From a checkpoint of a small transformer trained on Wikipedia.
Size: width 256, 2 heads of 128, MLP 1024 GELU.
Architecture: learned positions, untied embeddings.
Training: a variant of Muon for these matrices, 449M tokens, 6849 steps.
MLP neurons of a small language model. Each row is named by its layer, matrix (up: input weights) and neuron, and shows model dimensions 160-255. Each number is 50 + 10 x the weight over its row's rms, rounded and kept within 0 to 99.
After each neuron's rows, "fires after" lists the tokens most often just before its 100 highest values on Wikipedia text that the model never trained on.

L5.up618:63 54 66 34 61 56 49 52 54 50 32 46 37 50 56 53 56 48 58 44 50 42 57 68 49 50 43 52 49 41 53 48 52 71 64 37 44 31 61 50 49 37 56 65 50 43 63 43 36 50 47 55 54 66 63 59 67 45 46 31 29 64 61 47 61 59 27 58 34 30 49 50 46 49 46 65 56 63 63 42 62 52 41 63 67 55 57 46 61 69 43 45 57 52 57 38
fires after: " dis", "al", "s", "script", "d", "il"

L5.up562:61 57 48 41 68 58 44 76 45 51 55 24 43 47 50 46 56 46 43 44 70 44 56 47 37 49 63 38 44 40 47 62 51 46 52 55 48 33 38 46 51 34 61 59 59 37 50 43 49 69 33 42 32 48 49 46 49 52 42 39 70 49 40 34 59 55 59 62 37 39 60 49 44 48 61 48 46 47 75 51 63 29 50 71 60 44 37 62 42 47 43 39 44 52 56 55
fires after: "n", " Ra", "d", "t", "ed", " mo"

L5.up889:49 59 57 37 61 32 59 68 65 63 40 57 50 57 50 27 57 50 39 55 40 60 37 50 59 46 36 38 58 48 55 40 54 53 60 55 51 55 42 44 51 44 51 48 43 61 64 47 71 70 45 40 39 45 52 37 53 44 44 68 52 45 50 45 46 37 66 63 53 59 45 51 62 37 55 52 56 45 69 48 42 47 61 37 62 59 55 36 48 67 46 51 48 75 36 61
fires after: " ", "n", "en", " con", "s"

L5.up789:40 70 58 49 55 48 58 40 46 59 48 55 59 34 34 37 62 46 50 41 42 57 54 60 54 49 41 46 45 55 67 51 51 33 58 61 50 42 58 28 54 36 59 51 23 51 57 44 55 70 50 39 40 46 59 52 65 55 53 49 45 38 62 56 58 46 52 58 49 39 30 51 42 50 42 55 59 46 50 53 57 49 63 53 54 60 46 46 37 53 45 50 59 37 40 47
fires after: "n", "s", "on", "er"

L6.up383:49 54 58 57 53 59 55 49 60 48 49 56 45 57 50 64 53 63 39 45 37 54 45 49 58 58 53 44 49 50 64 47 56 46 52 32 47 35 44 34 52 50 57 66 55 59 59 66 34 51 55 45 47 57 48 65 51 59 60 49 33 54 57 42 50 76 45 37 48 56 40 77 55 70 45 59 36 56 42 51 50 57 44 52 52 24 50 51 29 69 57 40 51 56 50 40
fires after: "s", "-"

L2.up95:37 80 47 59 51 43 44 68 54 83 42 56 56 63 42 40 47 55 40 59 46 66 48 49 51 57 45 63 54 36 57 47 42 34 36 55 68 42 63 67 55 59 66 34 58 43 58 50 64 60 41 60 59 48 65 54 33 44 50 42 58 61 53 62 55 42 60 68 50 46 55 38 42 51 60 56 42 53 36 40 68 38 53 28 49 41 36 55 46 49 52 66 55 41 36 34
fires after: " the", " ", "The", " Vi", " The", ","

L11.up783:53 45 77 38 59 46 46 48 32 50 44 57 36 52 71 66 48 62 56 44 40 61 42 46 48 50 55 50 53 45 50 59 48 56 52 62 66 54 36 53 59 58 41 55 43 36 69 37 54 58 67 51 54 61 45 54 27 68 61 53 37 36 40 54 57 57 54 39 42 44 54 53 41 56 53 52 46 45 53 64 40 49 47 51 53 53 64 59 44 70 57 76 51 43 58 33
fires after: " |", "---|---|---|---|", " of", "\n", "|"

L5.up393:66 65 54 53 62 39 38 43 45 43 51 35 54 44 47 55 65 64 52 55 78 47 52 39 43 42 55 44 47 63 33 48 51 43 52 60 58 42 61 49 42 41 58 48 54 45 64 39 58 46 38 49 40 47 52 44 50 56 24 69 52 66 34 58 40 40 52 45 31 43 30 57 43 60 46 50 36 24 48 63 65 55 50 65 45 60 34 52 45 49 66 49 51 30 60 54
fires after: "w", "n", "e", " N", "-", "th"

L7.up622:47 33 44 40 53 51 46 49 50 53 36 58 61 63 55 59 43 45 31 42 31 56 57 58 47 52 46 42 58 61 41 29 53 48 41 53 47 32 50 47 59 56 60 25 41 49 63 50 55 63 44 63 62 60 54 50 53 60 48 55 83 47 46 45 43 54 46 39 60 58 61 44 63 55 65 60 61 59 50 42 56 51 42 50 51 45 57 46 49 55 44 48 44 27 35 41
fires after: "'", " re", "ad", ")", "ment", "T"

L2.up386:51 58 58 59 55 52 51 50 54 46 42 51 36 56 41 52 47 62 50 58 41 45 56 46 52 51 44 44 51 63 48 30 42 59 50 46 43 51 41 45 54 50 62 35 39 51 67 54 41 44 45 60 36 59 53 43 36 56 38 52 47 53 47 48 52 56 61 34 34 48 68 58 33 57 44 60 59 51 24 54 31 52 44 44 54 26 35 42 40 64 59 48 52 50 69 45
fires after: ".", "-", "\n"

L6.up313:44 64 49 34 53 52 28 40 62 51 30 48 50 49 64 63 48 46 48 58 40 49 39 31 36 37 57 44 53 45 49 54 49 72 52 38 57 36 46 46 53 45 41 54 45 41 62 45 57 70 55 66 50 56 70 38 71 48 41 51 38 37 41 47 60 37 34 50 53 54 50 43 44 56 49 48 36 36 56 44 49 60 42 47 51 56 60 42 55 44 55 50 41 54 45 43
fires after: "s", "es", "ter", " dis"

L3.up797:55 57 49 60 55 65 42 44 48 79 45 49 43 48 42 40 49 41 33 47 42 49 41 50 54 59 46 39 41 53 38 59 56 51 29 66 44 35 51 70 32 56 39 52 45 42 38 58 74 52 44 58 33 38 47 62 37 62 35 51 44 40 58 39 60 35 49 61 57 65 52 52 47 58 43 37 48 64 41 36 40 60 40 48 40 38 39 45 82 70 45 69 42 46 54 35
fires after: ",", " creat", "re"

L6.up537:47 44 28 37 53 47 66 32 55 62 27 44 57 65 54 71 61 38 46 53 51 54 60 65 45 65 46 51 43 44 46 41 57 47 35 53 37 56 60 33 60 48 50 50 42 48 61 59 44 64 49 63 44 39 51 43 66 50 48 53 66 50 38 42 45 49 43 33 45 42 56 49 45 54 56 53 56 61 68 53 52 49 43 66 73 59 49 53 41 77 67 42 55 64 47 51
fires after: "'", " ex", "s", " of", " dis", " re"

L2.up519:67 50 52 46 45 67 46 39 37 48 49 41 67 61 65 51 64 58 46 50 35 46 54 41 48 53 50 72 53 41 58 64 51 58 61 35 46 56 42 36 69 46 52 64 59 54 61 51 45 36 50 40 43 52 54 51 40 40 53 61 34 35 44 52 41 43 48 38 44 36 72 42 58 66 56 57 53 53 33 42 42 44 30 49 44 40 48 56 39 55 53 75 56 62 52 57
fires after: " the", "|", " |", "20", " his"

L2.up194:51 50 53 61 53 47 30 52 37 52 53 46 52 39 59 48 41 60 68 52 40 54 40 50 53 57 57 46 59 43 61 39 56 52 55 46 35 53 53 61 46 49 51 33 63 47 53 68 67 34 59 41 55 44 49 55 55 55 51 67 52 39 64 35 56 48 46 54 37 43 46 46 56 53 34 26 42 43 52 71 60 43 54 54 45 44 31 56 40 62 52 56 37 62 42 43
fires after: " ", ".", "o", "\n"

L3.up629:42 55 30 67 47 52 47 41 30 59 54 66 54 55 32 55 56 57 56 48 53 43 61 52 28 45 40 44 77 41 62 37 52 48 27 45 44 51 58 62 38 58 53 45 61 47 55 65 72 45 52 65 67 50 49 48 50 53 53 17 39 55 52 45 40 32 41 57 42 29 40 39 55 58 67 39 43 37 38 52 51 41 43 50 61 58 32 62 35 52 52 50 45 60 31 39
fires after: " ", ".", "3", "-"

L5.up145:56 58 43 56 59 56 55 39 54 45 60 40 47 50 42 43 67 49 53 51 54 35 58 48 38 48 43 42 48 54 60 44 46 58 51 44 58 34 58 58 40 46 49 42 42 31 63 41 31 41 49 54 34 61 64 52 57 56 35 42 50 62 64 55 45 50 62 61 48 25 50 78 46 64 79 38 36 47 42 37 50 47 52 67 38 52 41 45 56 44 46 48 51 28 48 68
fires after: "n", " ", " a", "-", " Ad", " in"

L5.up852:43 65 64 46 63 31 55 54 45 55 60 39 42 50 56 54 63 38 63 43 46 51 49 59 46 58 50 52 43 40 40 49 54 47 46 42 37 40 59 51 44 38 50 60 56 30 45 66 61 65 47 65 46 57 71 66 56 53 52 54 75 45 53 55 41 67 43 60 43 37 52 52 45 37 45 60 51 59 33 34 56 52 32 42 53 42 49 47 58 56 56 32 58 31 60 29
fires after: " De", " de", " sp", "vi", "in", " Ch"

L7.up331:49 46 62 42 65 44 66 49 54 42 43 43 43 60 22 49 35 57 43 43 37 60 56 40 47 51 46 66 46 46 35 51 31 52 63 42 61 66 62 59 48 58 56 48 39 46 53 35 51 53 56 46 49 36 52 32 38 44 44 66 50 36 57 51 55 57 59 48 48 44 36 46 36 67 58 54 45 63 47 67 41 34 55 48 50 55 61 62 52 59 69 47 56 46 50 40
fires after: " |", " C", " G", " E", " of", "ine"

L7.up320:45 47 36 40 32 61 24 51 57 45 29 47 49 42 32 51 49 67 60 63 38 44 44 44 56 60 60 57 40 54 47 58 44 41 58 49 48 46 37 29 52 67 60 67 36 53 46 52 60 69 46 58 33 40 71 60 42 38 71 40 69 56 58 55 54 54 58 62 61 49 60 38 47 56 50 48 43 47 49 42 34 44 32 46 45 42 47 49 34 40 56 55 57 52 42 53
fires after: " pro", " de", "e", "o", "ro", " Re"

L5.up390:45 47 38 60 55 59 40 53 44 39 62 67 49 60 74 66 43 38 29 44 54 52 55 44 61 56 43 41 55 46 51 67 30 57 58 73 46 55 73 44 44 50 63 43 48 65 41 40 55 48 46 48 38 54 57 27 45 49 57 49 28 53 63 58 70 49 53 52 45 45 56 51 40 76 51 46 41 51 55 57 39 56 35 45 50 52 40 56 33 35 70 57 24 47 40 59
fires after: "s", " a", "A", "c", " as", "k"

L6.up226:54 63 54 63 48 46 65 38 51 60 63 54 52 43 58 62 60 37 55 45 45 39 47 55 56 47 39 67 59 45 55 45 52 31 47 56 62 49 46 36 35 60 56 49 47 49 42 61 47 36 29 40 57 56 61 38 45 33 38 39 34 48 65 36 66 45 35 60 50 25 54 53 52 68 41 41 63 44 59 63 47 49 48 59 38 26 42 42 49 47 63 55 42 63 50 33
fires after: " ", " F", " Th", " to", "c", "s"

L5.up69:44 51 43 35 54 46 51 37 47 52 62 59 49 40 40 58 41 50 68 55 69 61 49 59 69 55 43 46 58 49 40 43 33 57 42 49 63 59 64 45 44 48 44 58 51 79 33 54 63 44 50 54 50 39 35 37 50 47 39 71 22 44 67 29 46 62 71 64 36 35 45 49 53 52 49 46 37 53 25 55 50 32 59 48 37 41 54 61 46 51 47 60 61 46 41 36
fires after: "c", " Vi", " Li", "li", "ri", "er"

L3.up809:44 59 46 33 47 61 59 52 58 41 55 39 35 47 59 57 47 57 43 41 39 38 50 53 45 48 49 45 32 31 63 59 64 45 42 55 31 53 50 51 64 63 40 56 45 68 55 57 45 52 52 49 47 42 38 54 48 75 45 51 59 60 49 50 39 56 78 43 31 46 39 50 51 43 62 42 50 64 50 45 47 55 63 34 55 49 55 53 12 44 64 63 49 51 63 47
fires after: "-", "–", ".", " known", " on", "Y"

L8.up747:46 60 48 30 58 56 43 54 51 59 47 55 32 47 61 39 55 36 53 74 58 49 34 55 45 42 32 42 51 44 58 33 59 70 44 47 48 43 43 20 46 41 50 49 54 44 42 40 82 42 55 54 65 42 52 62 58 42 47 44 29 35 49 67 58 55 59 57 41 56 52 55 61 60 62 64 49 59 36 51 44 68 52 43 78 63 64 46 41 44 58 69 44 49 55 49
fires after: "s", "\n", "es", " Ca", " V", ":"

L5.up159:39 58 63 29 45 41 62 48 57 50 79 52 51 54 41 58 42 49 45 39 52 60 45 49 59 37 44 30 62 23 52 54 36 60 38 49 55 62 55 53 49 48 55 36 47 41 54 51 54 60 45 56 43 45 53 55 51 35 50 40 52 63 67 49 50 61 50 36 31 56 56 54 65 66 35 60 53 51 42 51 51 36 54 51 47 44 51 63 42 64 53 55 62 36 41 41
fires after: " pro", "ri", "tri", "c", " con", "per"

L8.up231:28 60 57 42 56 50 38 63 57 53 64 49 64 35 49 49 51 44 66 39 50 32 31 62 50 59 45 47 37 49 49 54 54 45 46 51 67 56 51 56 64 36 48 44 39 70 48 60 52 54 54 47 54 45 30 62 42 63 51 42 50 35 50 42 44 46 62 64 44 46 40 40 56 32 46 45 37 42 68 54 49 31 73 36 40 44 41 62 34 56 61 48 46 44 65 41
fires after: " |", "ur", " the", "for", " to", " at"

L2.up150:34 62 54 42 51 30 48 60 52 52 39 49 53 55 56 50 42 41 53 55 41 69 49 37 51 55 28 57 45 44 42 54 45 36 52 61 55 36 57 27 39 35 65 50 49 46 44 48 52 58 52 44 38 52 40 63 52 52 52 73 51 59 36 67 59 60 48 62 42 50 38 50 53 34 63 59 42 52 48 59 40 54 45 62 46 58 55 47 55 60 62 41 53 43 47 48
fires after: "s", " De", " de", "er", " Re"